{
  "n_layer": 10,
  "d_model": 160,
  "n_head": 2,
  "n_kv_head": 1,
  "head_dim": 64,
  "d_mlp": 640,
  "vocab_size": 1024,
  "activation": "tanh_gelu",
  "norm": "layernorm",
  "norm_place": "pre",
  "norm_eps": 1e-06,
  "positions": "rope",
  "rope_base": 36800.0,
  "rope_fraction": 0.5,
  "qk_norm": false,
  "attn_scale": 0.125,
  "bias": "none",
  "tie_embeddings": false,
  "parallel_block": true,
  "init": "uniform",
  "init_std_qkv": 0.0438,
  "init_std_o": 0.0109,
  "init_std_up": 0.0438,
  "init_std_down": 0.0049,
  "optimizer": "muon_variant",
  "lr": 0.00839,
  "beta1": 0.9,
  "weight_decay": 0.0041,
  "lr_head": 0.00566,
  "grad_clip": 1.0,
  "warmup_steps": 200,
  "schedule": "wsd",
  "decay_fraction": 0.753,
  "decay_shape": "cos",
  "final_lr_fraction": 0.05,
  "batch_tokens": 8192,
  "seq_len": 1024,
  "doc_mask": true,
  "train_tokens": 129900000,
  "steps": 15857,
  "dataset": "wikipedia_en"
}
MLP neurons of a small language model. Each row is named by its layer, matrix (up: input weights) and neuron, and shows model dimensions 16-143. Each number is 128 + 32 x the weight over its row's rms, rounded and kept within 0 to 255. Numbers have three digits each.
After each neuron's rows, "fires on" lists the tokens most often at its 100 highest values on Wikipedia text that the model never trained on.

L4.up81:137153136134068114182139149074112100087100145104082128127110148095150130114152133095078133073095153140153108151152093123130189141103202065184126125101114136151135188131088166162179072066116145107170144158112112120154129115117148167101105102185097145105116181127139127114142177061092177105115066096092166135159181131151144130121126171107172137212074081139209115091141133072101125123141
fires on: "er", "o", "or", "y", "e", "'"

L4.up229:164151169164120144174143093127099087147119106157116114150114207082091104150154113104101140089139174124109109126145081121118161091099187143104099137174156096188088067173127154090114107129132105102122151095060110152071208119074122112088134053179137118086091163160120064163088190133140117182133157117086158091119104132117129137159139103132122097125147181114092143101125167132153100104141
fires on: " off", " /", " National", "reat", ":", "os"

L3.up270:117100173053176146149109056086185126128129158103129134171130093146139125108142100082115117135087072154167132184130162164108085167113173086094099104133142026127135120134114102075125127093161171138184141130147140116090110157126174154144128137158063122140151122123165134142170142121128062081157093146140139155125095137128154083150143151215069163197164126136173146134126152152081153137097
fires on: "ed", "ater", "le", " team", " 195", " 202"

L7.up234:134104151120166170155159142107109110106138101159160168088098118201137180173143094066083148145124111154118174134096129106160173123177162117132145134108120133121124109101129121028122069100141095044129073098098168168124078116159137145159118076110120130182112132175174154162121110130180157134102160115190165071124169108132124118120127109118145125182082157089141161084065079082140119096165
fires on: "ay", "1", "ough", "8", "el"

L3.up482:173152118128116109099211106153143110121124141204110191073115140150149120125169039112087189089152152132103145139109126156097104067147065107100158161069133128122117136171151107130093146138130135080102107079181111107108135124178154166066170172117117136123081102121163125114076125118104105116136106201114123150133132123109108131192182106080144077080158081115093122134161112156080119067130
fires on: "orth", "i", "ant", "il", "ort", "t"

L4.up543:142146114089109171192215127065140087101132110167102120110152137123080150178145127058111108171065099153125101107111077133178144100128136111078143151177096141142170070080131118128089083138124108140097132088117107124131100130131102148104077148131193084126126105135143118110108147142100142226128159192136136093137127084100138104109130146066124197136161211115152120129120146079131116174128
fires on: "th", " of", ".", "st", "ff"

L3.up493:179144136141153140111123113127118165164129168167142109113129134146100174161099068064101095132141105182114112121096100078086148096072123131136100155135095155145178095160128160096162141097162090101181106147105136128120136154077090182089151134162146154173108136111075133092142148101155094123120125141113121108125085131116104151170129136153158086192148206195164087085166177069096106147102
fires on: "6", "–", "N", "areer", "ge"

L4.up447:152165122087146128116101150128117041094128162175150156093136176121164097104088153099142111096154075135121154135091086134115125125125128099122152147115103105160124139120191117135130151085148105163110130142034098151082149105126090176116159089214187096148121094097104150104125170155129098178196101142142144169095085105122140117179064088156150084129166163068074086127125120138158151139053
fires on: ",", "e", "4", "4,", "5", "0,"

L4.up67:114085135116108153102147071135047132083118198138174115159145174171124121142095118076174046147113063111128123176058098101127082092126156144128130129125179111116112136147111110162106143149149149144129192148138104150144153134148099071108084201142113124121126125123119138191165140163178140173211144138146128169108132076115085056144091133162046148166159113077121139149114144156145071168103
fires on: "ction", "t", "g", "ong", "qu", "ge"

L4.up169:156128183106074145118156149171167165171055149134097126129099091074140111118114121132161170138112138088125141085103144121126158159126134140152132148116089140182113138146169170106162112134150156105129125076080118088084208111136142125151113153174123141136125075118069153166166129110111130160124132167144145133096077148125062194083150126169138134100141132142084136098115157149197124123127
fires on: ",", " and", "a,", "rit", "s,", ";"

L7.up455:151096129181061117132116116143110149126072171067053127149110119078154109183091100098124150164103102173081181136134152093157103152140107118165127123074127122107100166093143071172109152124196164161133104111093151095142129130129177151142130119178067133102101137215126130120101083144134120148102089153179114158155122137101186127216183139124101197151130149085189155092151133127128144106149
fires on: ")", ",", ";", " and", " |", "\""

L4.up209:147157142073140088161201144126113144199184139168145149143127141191101107105148115114190108154102124196119156119120145114145108132155134175156179112121124122122111132072136130097082114151122153125214111132141130102114191210158132134148110137153139104157126121050151128181180087113125082060196118152086113109141126099081147084110101117104054102069095128150100063143150113095105173196144
fires on: "h", "ith", "hen"

L7.up635:095097095108190084142144095132103163156109120099156171147136103187122104086203125116133162082160117112129150148124138147118176184129135087147098110138077156107156109141162132163181107152064174048116119132126120147176122089145110146132186111149152141118081113201110089127104146114134141147076114109085110163078173071063098214125142173140110128171168118099133123140077120118106164168153
fires on: " r", "ri", "if", "ay", "um", "em"

L4.up500:084160123079127124142119127116093114157140151155087167093109051124116109162168109159124129112224132131125155073084146147092148135154129110096111113141178140203131121128115103096122110173096118125160219068167117162099078200141150157135178193142124134106180123118116085175149127122125135132103127078167082128114140171098144105111139186086109091048098136093112113129104095196133142111173
fires on: "1", " an", "2", "4", "d", "S"

L7.up156:155123081216112144154100150086092134063150160177128150157139104114138206149143155128095139129103126139146141112061102150105113180111167096142087185158129097087173124137161118124081157119109068153139139076096143115173151113127139130107038109109144136106126139170034085121123094105231180104133123113152075143123105107114148154108198111151103112133085107178147115182152143138129139126119
fires on: "et", "ild", "ort", " first", "B"

L7.up233:140095151115131143134097151129116150191092149149185220180124077177116168200127090150097159074113108186130119146102105103151092173128065126133171160095125132147112176117076132091129117115108151136125108168044169154069128122131139121138111121181090202150094119123154164191124092172151171133122072102118117109065085077149098079130147144053194114103135140125093117099141134121121111134130
fires on: ")", "-", "a", " and", "an", " ="

L7.up606:137138182089144087132150115104102108170186147173053102127112145130100098110103140106090150090168102109109144133146171119130134139101057168180169109087112083057128083169146140117160067118155127145105114091119167098095178089101136114107187056144153097120160157114142073105103102150165137174121161149113146134104128068129127144142103117123158142116114098190168092126111187109138094145069
fires on: "or", "e", " T", "y", "a", "ing"

L3.up16:079100137111128150112153149052167149125093152161134100127075140082113086181153182113145176125143127139090152116144125110155071097112162149064169114136134116099158175109161173183098085131148138057088104148113073188159150132094089076149153105119140111162085121137125169130095113106141119168064113175112106144099173135074056144136157085110160157115120143110130161121136121080115211110139
fires on: "ed", " to", " /", "ime", "any", " on"

L3.up11:120112112205127153145096130100146147101134138099069095143088145079144115091145128147140056141154156119154169126052121142152107152142147175085158084131138122115110178140175098092137091109140100120171149050159109143101125136072100168074150111164190148093188094144111141163159093125127134138083185111132098154095106125165105162120176078104140154145166145106178151133120190127100129101155
fires on: "ly", "ing", " of", "ear", "ely"

L3.up178:149165181137102161149170121096111093167192131184080170159111131091121107117170105115078126113115109156158128080164148117086112139071166124099159098163139141188113110146133092130100153164115097111183147148148142160039113190123182137094165144130077141152123204083154101148119159170093056094149125100151104115084080117119154106108134117087131090220105110138149129153115082129166078120139
fires on: " /", "i", "ow", "ace", "er", "ear"

L4.up70:125134153073191089137128123089119166125128104161123195092114148131147144107113185092122121144131098116051129149202147162137188069124148135130078116148155077109197164143131131179163170100132133146105116103118160139068148153141122129106114143120155081112114093106108133131097102117117139114105128167119225167143129091083113130085083116119171211085163136203087161107158108136127093121164
fires on: "n", "ward", "man", "ship", "son", "oot"

L3.up118:156153075142177119118170101085096156093112134187140140183120096091135135068154194093081080095125125161121118133109078140090084189119100147122108112152160100101138116138082156091124092137094106100111116143093133085125111101107160160182159083168115189139119124105142120040115109139134106114105184073140078143069189102161145142181087100160169087180134128068140120102131141178119105168068
fires on: "===", "ow", "W", "ank", "ar"

L7.up302:122090140117079169122108198125121078139139139146136130065137140140112167162144131118097128062095135167140076087082167212146139098115156127159123122107117100130078098129148186076071087134148084147139068145188148139119090132131170164132153122153146119121142121114128142163077140147115122171141075130174091173175136071106091133096117113126129102129144204148089171130152075112168208135135
fires on: "le", "e", " Le", "h", " ne", "hen"

L4.up365:083094093146115127150089164115110122184140172117117149138219127142102200135113111173125125119120140163192093149117119167093063122169112149142126093128197060110121159124094112097135134161122143160161107143181163081130135215143104144178098079073075141146148085171122116152150115105092130123161107142190129068101091144161153048195187152096117134126140095111092114105139150113096119138127
fires on: "es", "e", "-", "est"

L4.up164:119077114127114099152128043131099112118089169078218158086126136100136151133139125120149177145178156164124055121078141125093123140133161072156064180120140147093157140169159163154140106158109129087178071140112108128149066154140057087091153112110137168130086156141087145085088141145122174111081130178140145135045146110133121129112103179142143116160205168168111106123115097172176114122142
fires on: "iam", "ount", "ver", "ber", " Count", "ment"

L3.up109:100193092160127155143116070117120090111144160150073146088169066171126149083112084134107143101055066123144114109152162177178129136139111128148119160072146126166078178103126167113111129096142152188093120073141108133116131133135121143143099087096096073184172109100161137152166128149099077148111161116124109126131072121103139103098129180080115132174151095179112149106128123092120136094159
fires on: "-", "at", "ant", "em", "ir", "m"

L3.up504:140111079120119120156183177092092097077088127114061123091151144108093115100110062123146133122095125135095132105128145167116131214188144128118137174173167116072148164169134133090158112156107105117114120136191117140100076122113156106124126131148107148084098098046158064112209140078108155088175149132175168173087157153167143139150135133115152154145126100196156103173098112108092097144149
fires on: "all", "al", "ap", "er", "o", "e"

L3.up348:064089139093149098154174150077180112153065219125127150164105114090179119117172127132135116162139098148118132110163097078170088148150103098110128127096125171133138084148091151111142180108121097134088098157128161166160120142110102116100141147161151124115084100139116100090122202121131102134092088145127033114059161123063129179137085142159122148080074130079087113201159165096131109137109
fires on: "2", "um", " for", "ay"

L3.up230:098111160142090116169165123127096143148142142132104142146108098188093165155108153166185138159068173125125136084111148126116121145162160149139093124165151120065132052127131098119089107160120161111107124182064145115084167096149159128157152121148075122086113132220106150142140068130145201098082136118101161113102131164162161123130115119135120128098147173161157111075104110129119087118081
fires on: "\n", " to", "ould", "an", "ust", "ow"

L7.up193:108190147099090143142132079138164108186099197067099182113106127108130168125080065168156092126114143143130078122110164140134089104122122132113136140148143111082115083080179072144130116134084154129169124101119120157144149099091118118106148113068160103101079112176127124138174093185129158149115138217127084125120158105089181148116103093121141106199074155118175170124151209156130172119116
fires on: "ast", "an", "ong", "th", "d"

L7.up250:179174128135112161132120102146146166134128171161143073153173118112137122119141128117093091125120075137134166096130107152047070115086150140199180183093117133112169078061143163162139110078153113094127167147084115152114105109162125156095139171112096141121112135126146146136133155104123140122099131106045111162114138165112151068132137193087086171119175146110126192111125114148194103099052
fires on: "1", "s", "R", "3", "2", "y"

L7.up303:076191174131117089056167113118090086115129154079143144122140154107131030165106081131159080094056134157098171111141158161126147126139090140138142140158099083118138160067125154179162135109077137119120079071108079122127116188143174184093143154102123163105097163159153152141133080140076155103107111184172146141142096106166136157089159200162103148106208103113100112138112104075087101174143
fires on: "ist", "'", " sup", "ent", "ed", "A"

L3.up581:180077099135087169150140174073137055106048137134134150104176127126161060089159146136087144138071136129119112148137146183118136161099101110140135116174120116100136119173101120138102154129094134108158118053092178127170105121062079128125180114130062130155075097119112083174132189107116087131110119188146106118094134128060125129134129140122180180156185127118153169113152138084156125149121
fires on: "ed", "er", "le", "for", "iv", "on"

L7.up37:160137166114089088088115100078085129139114108134125109124153132140063183152093098108142087201088164107110115119104123154101178133159170128117102136149152084124145193133160058113165172086182127037072131118073124163154108068138111112135157094117146093149170114144107157125158100089180109181139147142108113118131137123083096142188095217115150096080085135114117136103191083125169121150108
fires on: "m", "rib", "im", "c", "er", "cl"

L7.up363:076141135055132200174147165144142122133117126111065126132139172125120164197062109138110075121114112148079096147108172130132089151164111175177146104174117083169136134144169101106146058111146149127131116138104156135122180159146105136163116141101122109226120099115176078156159139115126132107122075089101136093145175088167172119118216080154159122143154107144099109133131135126102133079185
fires on: "ad", "am", "pe", " te"

L7.up597:189169111196119103145120182145129102145084165156101075164086127147165111126128068059144100061097113069102129159097105099169071084074107094138131122153151085181139148124145122131170132141142164120140152097126131106190107159103098143127112093085101074085150159145135148156188095184098090097174150196091165095089175152112105113123126120181103119137120127132145146152096129101130198117113
fires on: " and", "oc", "ing", "y", "."

L4.up71:169138138168145119168170138081119150144083136124091197194122118112114138149158152084105115080102246143106150100072109109114114124142179097155078075089159102120149145059119143144121093121116103106139097112101092146117206105134170175128110145091141125123138199091114125078149101120150133105111118124110134088127113170170092162085119125183071121157091186121163123116125144130164144153136
fires on: " Bl", "rit", "an", "s", "R", "l"

L3.up307:162189124127160147121119106173119084154132144156145134063144084166159136128081109137125144174152080144160118106153095133099106160149195144123102160138079175119149150130063086131161085057098136118167148192109126151092126156140162129154185152061107130118122086171150121113115141096106159082087066109130140112083138151089109120081074162157138178109107157143099134119122087201126147146142
fires on: "2", "1", "5", "oup", "3"

L4.up413:151136115143107103159095102184143103125137146161142144076106105135132175145114186136169088120113155117110165117103185082097168122157136102101131124120136097064091103154159149129159216092157146143061154067110159121127091156122089114118142094194112117125147086096103089133136137203094091095121131133114137110085147117144157145131081102121185169097117157121103108159134118128082135123133
fires on: "re", "–", "e", "4,"

L3.up259:127137163099148137147137117134162110101131137164174139154094116108110114058098125143132151092180102173156065169190123117153148099086125095129111147160179126121127125154152089046141141147145056123081095134089137162026162138159117136118130084133122081135122130070110092084134118099113144105113151146149114079123101112177108147122095131135240148102106154120128156117104186149104115176146
fires on: "B", "ron", "pr", "art", "O", "ain"

L7.up439:144131146202135098131193190086102114090134161096099158181127214103085141157159191119150179134088140061141165119102162090126132110144131152115143106079151075108185084153022140103158101105106171124164122099095129133151089112081135121146196167093139150146145150163125130070129174090064132126121113165083129119164140180127096142116127139172125109126194169144154138097142117098118169141141
fires on: "le", "l", "t", "s", "ing"

L7.up171:115151180128068145122082080060098095165150139118136159112094084120151199126080165143117145106092067173136099171042114171126132164143031115169140153131131113157146134146092176131145117116108089171194090106093099128121106143161094128145079161132111144165137079157088148082157172125105122186152091159154100097110119140164077155200134140093062131135133100110168179120164172156096131134151
fires on: " C", " year", "b", "c", "ed", " B"

L4.up361:165197147183144083168195086203094094119131136153126153116113129123130086162144099120177103108146100081121137119083123112099130104134158083044135071119179168148148168087121135076106083118120110148124119091110144153118162162138134115063158152071075150160100186122162140095106112111158140126152097158086137106131151095065105083095152141049126138148106067083148081136176090161147091083090
fires on: "ion", "ive", "el", ".", "ul"

L7.up347:130129093120147130165120216150171104140113125071147107105139136097091094142146172137157085053132133136092150095138118167096062121166146075120115084170102140116174096125158120097097170166118129115135102174118136087132187106108144167098136117170138117142037114167113116191124155103184135139181142142160134138087165127087140146106105162153119122102125081146158104068135133139070110067120
fires on: " W", "w", " are", " is", " be", "ic"

L3.up323:121139136151115126085141114141110058144082146165130133118090096093159134084150104127117102128149114196112086123116230123109101182057189093073177149129161147107128132132124129183172116097128141143142114161166109178113117072063165075134143122094085128139149091117089144078126154152106120106135143133123111177135162171185126133114028083124128053130113122095122159151173079141156094147171
fires on: "\"", "ur", "ong", "=="

L4.up195:136088130137129138167161124107065100097106073144045115144150147091075075159137085170105102149103125152136156156118153149117109087095162110088114154129167104153142165164123083077113177150119144115096151111110091185053143166095163112173113177106080187175146133106214151123127111131128180116063121084182127081084169149117151092136138164147047129169134144180128126122136087136119115141100
fires on: "ow", "ward", "ong", "fer", "ud", "er"

L7.up412:125096078161175110127133115120131004159152112079142121123103170141151176139120152138143083159111163185075148116109138084136136116113125132141160096095138108175157103091123083137117176119139091126184103125121090120085157185153134155130129072118135151139081141161093057179098117125136125098104180214157145114145211095109136130087133186155099167066173128134151153134141065112133135104158
fires on: " an", " w", " be", " v", "w"

L4.up337:076155113133181116173157149121094117192105131123100188094102177125123117100076174182046106098065161096106131122142156185174143109169122109116146072140114085104153099144124172088186159167153154134085143135174128117094148122127148157178141110174086177121141060119153122170174128097113105071077139106134128084117115093141127093170135111126120167118099111105174059145151121145104075165065
fires on: " =", "art", "est", "ot", "ow"

L3.up266:096166131106172081160144143105143128150127165129144134177142090106135074165131098184176129160117173167076110067176144109096089115074145087116112115086144098150144158124106087071123112126162160116147171129178104151106187158081100123191147098106131106119155126122138121196109097096201120152139094146133091084143088074113078128071159143132112190152150132140120144132100106149142147120050
fires on: "==", "et", "ite", "end"

L7.up256:091133086093149113138085176124050064158078070175148129145118144135129139115125118127125124145080119181077106141115140133132080135063162121101130106139121178129150089166083111189146086125172102137113174129189149124122146117154129090203091159185129141117131131118087086125125095103114091104149150125132169161088075115204134190142142116135148120137085109082140079149167142197121117131150
fires on: "or", "c", " s", "ction", "ory", "."

L7.up334:171176157068105173171109114153097140148128083147097118137119154080114136107133142081175138113124130133067157091130140119163117083091118086124162145115059154131158170104125153210143128164090126146103097108195113107113133159094122135126214133151122204104136154098125126095149122138094171128144150174126158169156090144178073113063165140158075108120056083200155135104126134182157085149151
fires on: ".", "on", "c", "os", " R"

L3.up449:133159126169120100163103140083173113118098158112111099113131112139136182118137127137172073146161149118112151077086119124119133107130171145120081183125117085124118156097089081083138168043097161177138104099094079216105111172081087153076129086091112105146189109060081114187088103135145160198105126106140129101112163121110109113112170138165101151154150119131135200080088192153120127139137
fires on: "ame", "ve", "ose", "\n", "ell", "ome"

L3.up363:108152127157138101218087116144127210134082140197167198136105121151138128186092122118122092109072149119116090068137147138093139123165141088161138160140117107110123119161129091166165112116146144084107133186125165121128144164084132069149186088157079152115137074144068111148169099110090145115075130114173082152149082156121163133105144134109135133127083136130131117095132107070154089186114
fires on: "ain", "er", "n", "et", "orn", "ited"

L3.up569:139125099120129145152143163129181127171081143111111165125032132136173124186202143101101089123098177052164148160142098096068108158178078184084216129114114138131120093142144119139089141150139080112142191101102113117129168138140127122118157150124165125162081085162145082164097073137150129098169091100119134105141110084164113118127147150140099146136113106126159169156137112194135158146147
fires on: "at", "y", "il", "l", "\n", "ight"

L3.up69:137153093078140157185122064162109113165083119143159152085110122150150119105120196082071105134118080126147129131153110180155150100168162131168103121139092117114154131024108111169148191082111166121083111102093073159122091123166091122096140125101179106094100124097123128149074110221143140143118155141138158173127130119171176138148130232160125183196165136096130120099105130112133116127111
fires on: "ed", "g", "or", "ent", "8"

L7.up29:136107131092164168065190172148168064098149154170160076187131102092129162081128137119140118120104133183140192151126137140114161162156056080104191152154107150134194129157125132129093105126089137137113109107132074112119146115109125103171161139111152128177139137118099177105107127164136096112077082135078079114203154128152156141056130111112099137169137089065082131135145153145132108162116
fires on: "t", "l", "j", "f", " att"

L7.up468:148129093059144124176137142157104171104132129118190199141130082054141177094179114118092128106110049118115161152150121110117122136142126135125160182165144118116104171150142099098133159098118120080156162145141142116071139115094167167159154111075103113130080101035099106183180105123121117071079146085160184177129130114209099109118099151168167142072119106191098108058124136138089126151155
fires on: " was", "9", " Br", " be", "8", "ll"

L7.up542:119166140187144130089154148126201087136112132059164070129084166096109134179144122144101133105142097134123096121123167100153062124128142072174140123133168077123141117117082188111158087085164113130142065086119101118102148104121154122181174138136122139157125104124116127122121153085117150163107124130176133074148109111116100112096119100091096188143104162159093155083116150106196184117105
fires on: "le", " Le", "ra", "ing"

L4.up281:132159128123128147106174094144115074119163126163116131084064194157154165057131166151154122108145158137098126148116097113129153106116130119088149104109178186127173145166113104100149083178155155129133051159102155165199102177134146120117157123147100182093047151161131084095088126101118122078091097157117123133088130131116063149123123147112186106108161139119094130182154147120093158098074
fires on: "ro", "U", ":", ",", "–2", "os"

L3.up160:127103170136115136118142157116131129086141158156130093144149105079090121154103143137136158131067168085130164147054153135180173086114115133121152092094146140085104149139192119133102119191094055120092109117151134152127105087162140141112140173170135158125104128164173102163181067099181175106116121142108148192088177119105116117137163088088125135076111098121090100095094102162158124094191
fires on: "9", "ust", "7", "8", "o"

L4.up11:071152112104185151109175159122109199207120164137146128162163121144109190096116138175099150119137138157105151148146128136121133106079080158117174110122103162090123107110124200138199139095144150078132121113122149082132073123143169104132116173145154150151101115130039091112145154133101096176168105148075158107099159093132086167104153143121154090182109096132103122158083163148146095145138
fires on: " play", "c", "ell", "ut", "ur"

L7.up461:111167108108125199084155134097040128144135184113122124155164061089154161160150123120124102111105160158139160162138126115124105130069105125153102154151167113208109124137078130130156078084131075129096173073140094141107163144205074172175130187180120151119108161143129127116086095149135126116147092158093134095107120125116111152164135135054135111089140115141151107097143087105182118135149
fires on: ")", "y", "-"

L4.up41:112083118128112117160133115130150127145169094212094119080111133135136148139083144144069122092080060091189132092075099157148113100090145057176112121118114068123164113106125132141067175127096124088117122184067099166153170127128082120118131134151148098154083105081125128110143128131189156106127129144165130144094100142125112111107198148155151174130080157141120140111089195140156167199126
fires on: "et", "ational", "ft", " first", "we"

L4.up621:146148183090135071144163167157137122176151142120151125164101113122117147051138117120153077136045079131135114126135133136153103124106110121114091117171135122137118131146141089096169100183054184090176103104157140070179128120130089171118109100142171092148089201146128147198126133081092065082111104160151148164136140133089119121140128100135107098132110182188136103141120087131118151122107
fires on: ".", "ub", "oot", "oc", "os"

L4.up507:159127141144177101126107123122170094166114122091039173105087103143191115142123106072109170064112133120135070093150099122159128151105153092134204123149129089153164084079114086154141099140121111095172110109123160160120127158081184118135122121144149137102120115143101121188184128123074090117121163114085076145132106121143192130147160099109106193198090169157132141120166168157123080149050
fires on: "ed", "on", ":", "le", "it", "ft"

L7.up368:188175109089143100117134094108139160129137145195093178104146081142146126127117121107159141066106138145143121128135164172199150189107171142084099089119142116170084114113096129123066113153143169146119145132180082128111130122112093157132085132069146105121108178100129131143088102160078092164108109135139087128064113134112198113143110182147090190075122118114164159140126121121125137096143
fires on: "an", "f", "n", "port", "at"

L4.up552:118142149066167116178151125122179110089141163196150138141134136104151119122151090094183105078125110142120105122191159184088137082108108194110105119125139117125093094161146121089104120170140160156127145147189087163061164175114142126089123078169095185163095177113131155137176073043086131080130089170072141127126118130147115125143143059078142117111121158140092144107161144160078079122129
fires on: "j", "und", "k", "e", "en", "ark"

L3.up388:123158079092113101094137175079100088190124187135128129171109095092087135099127089132111120102103110218106071147135122146175078064142139090091108125102087106073138104108127186085132121115106158120143103104206088100104161157151137171096071182148126080154164148089141114138206123131106103140141151148150079126099105120101130105170186070096061114160118171128126114101119159147096121097176
fires on: "d", ":", "n", "ir", "an", "ge"

L3.up42:111127171166104153163141143124185162128159187162036139104148105171165134113131156126161140082084131091116123092114071074118130097202101132133106157140084111117167151082155140113157135106097109113136079088092154226162109182123130102085145129134117138151130127097122179184089109126043105152086094081174109109109146130154171121104150130107119158101132097157127130157162181106188141076072
fires on: "ed", "ted", "ell", " of", "ome"

L7.up431:176077110166135097137172121077169073179104144128085184134182080127130067101114114148111137057166072172141134111123132114107099124097099119101056126147135114175138122175171117097110133196159117129144125097162110142183130125107125134141082118168135189134108133103119099139180123094149170174112130153137110134155125154067154105150086165180099121151141099229162066149123097124148092083177
fires on: " In", "if", " he", "on", " him"

L7.up534:124133156140081058105140165126153093115173128105084150132168167059153087139156138183112175111088159112088071145160160161114106125122199114093128114097192082134091165142163105111124135116104153133111112126108124147127135146135190186116121138146133159080155122138137155135166139129088129142158155089176073154126104110131093102161199085113073158139118110138137143122123110115097111077116
fires on: "ist", " rec", "ord", "os", "er", " Pro"

L3.up320:131138100188143104086138135120184081084121164111119096135150033179165101162121147135158140125095172137100140102118190136173092071091153112063152085047131111122124115123130118112201109161106134166116155156116099180184150135117152144173178151106108142186164123155148113111112102144121120153118096084142038139096144140108131128129110156114126169193141139140156156165105097153144117128108
fires on: "ay", "her", " who", "ist", " he"

L4.up153:099078041112062125140156080152146157176129122129163142114140131121105133120099104117151097128086174113107144152122103171106144088112124083103046091156126124110180112193095108100137153151103174082117070145187134171129169115111113166134069123122132123191164105117097114107110074135157083098127139158104103107148117154159114157137170124112161133215128131137162143066110141126139130117114
fires on: ";", " |", "p", "nd", " in"

L3.up422:117089170141075154219116120129140139143119137146100180124063106130081154128151108087098139107140172132112081141123146121073149165164233132055117184147178127108131123076124130153055128091175091156139145148091142127144124182078112134076168072134157161110154139178135121103125117151109218133146115098123091129110139134147169134163130119151151139155083093083188082180152141132075095141095
fires on: "m", "an", ":", "ter", "ant", "th"

L7.up3:099082115124089168131163147116084145127138138122083094059140115120123148113122106137170127163123109126111138158105150108071175175087138151117044079052079175111146134129174173075114112150147120133173092131099121114122114127167171133125143121188124124137141182152080144146099114187173167092116129229205130121077184186120168086137118091072152183134084130154130173149107163145129112088122
fires on: ",", "a", "m", ";", "ay", " De"

L7.up458:136117166112154087185177148082096120190117106118104106127137154153173070134124151116135113083162082153132164084052172135130216140096206141125121176085121099164165074131172130077123149116164085126119092113148179110100133137131176152088108109114087107117152091129094118153160141143129101170128087104151182125197114129134096102115111150074210124115073056154164170120141137122158130112080
fires on: "h", " an", " ex", "hen", "o", " ab"

L7.up217:162093170118156124138152141109167123108127173099109156158074100055089106108084127098100146125109144157087138152160016132107157129126141128100088168189149102138108191160093147126154149160098184113086164115077107155131117082154101165153146153183182188174125115128099122120123160143106173133076041092129157147130164095118166118112159097107132132160171136114157112137138103170125114138082
fires on: "l", "a", "ord", "j", "all", "ree"

L7.up443:141059134182112090136113132104118109207183162132097162121147114097184115120176148123129086117099145095118073074141190081091089103135093138173223137099099150125138101116078164162143113161136070112128066102125162154123172179132092119138072136181159154072115090172179097192098158131120092099113125100194137087114098079112145190133146191133111088115111144158116147142138139162143114106134
fires on: "oc", " 19", " ", "vi", "ivers"

L3.up366:048133171149183129120117144089114127127172178144089157076120087141132131145050144159141150146114128108075129096160126153120115194128146124170182130073144129129075192183144148114171115152123126107134146103154079157091144110113155103160157143168097171126133085118051133141173073106090094148154087116119129131085111176086139113087129123143117154160151149088160098169049145143092118150083
fires on: "um", "ell", "ut", "ear", "ord", "ver"

L7.up360:139138127153129128082143156081132120146093118102090183081132081172154122120125081129123151138131145153189119131091099140149148127139137144061163150128160108094125112119111115120030148174147086161167076116141154127172122133100129053120164096136198141130154092102056139090183112134041138111127149128131087179192120139195088126148117123142056107182134143106166128159136137091052103127141
fires on: " Feb", "g", "b", "z", " l"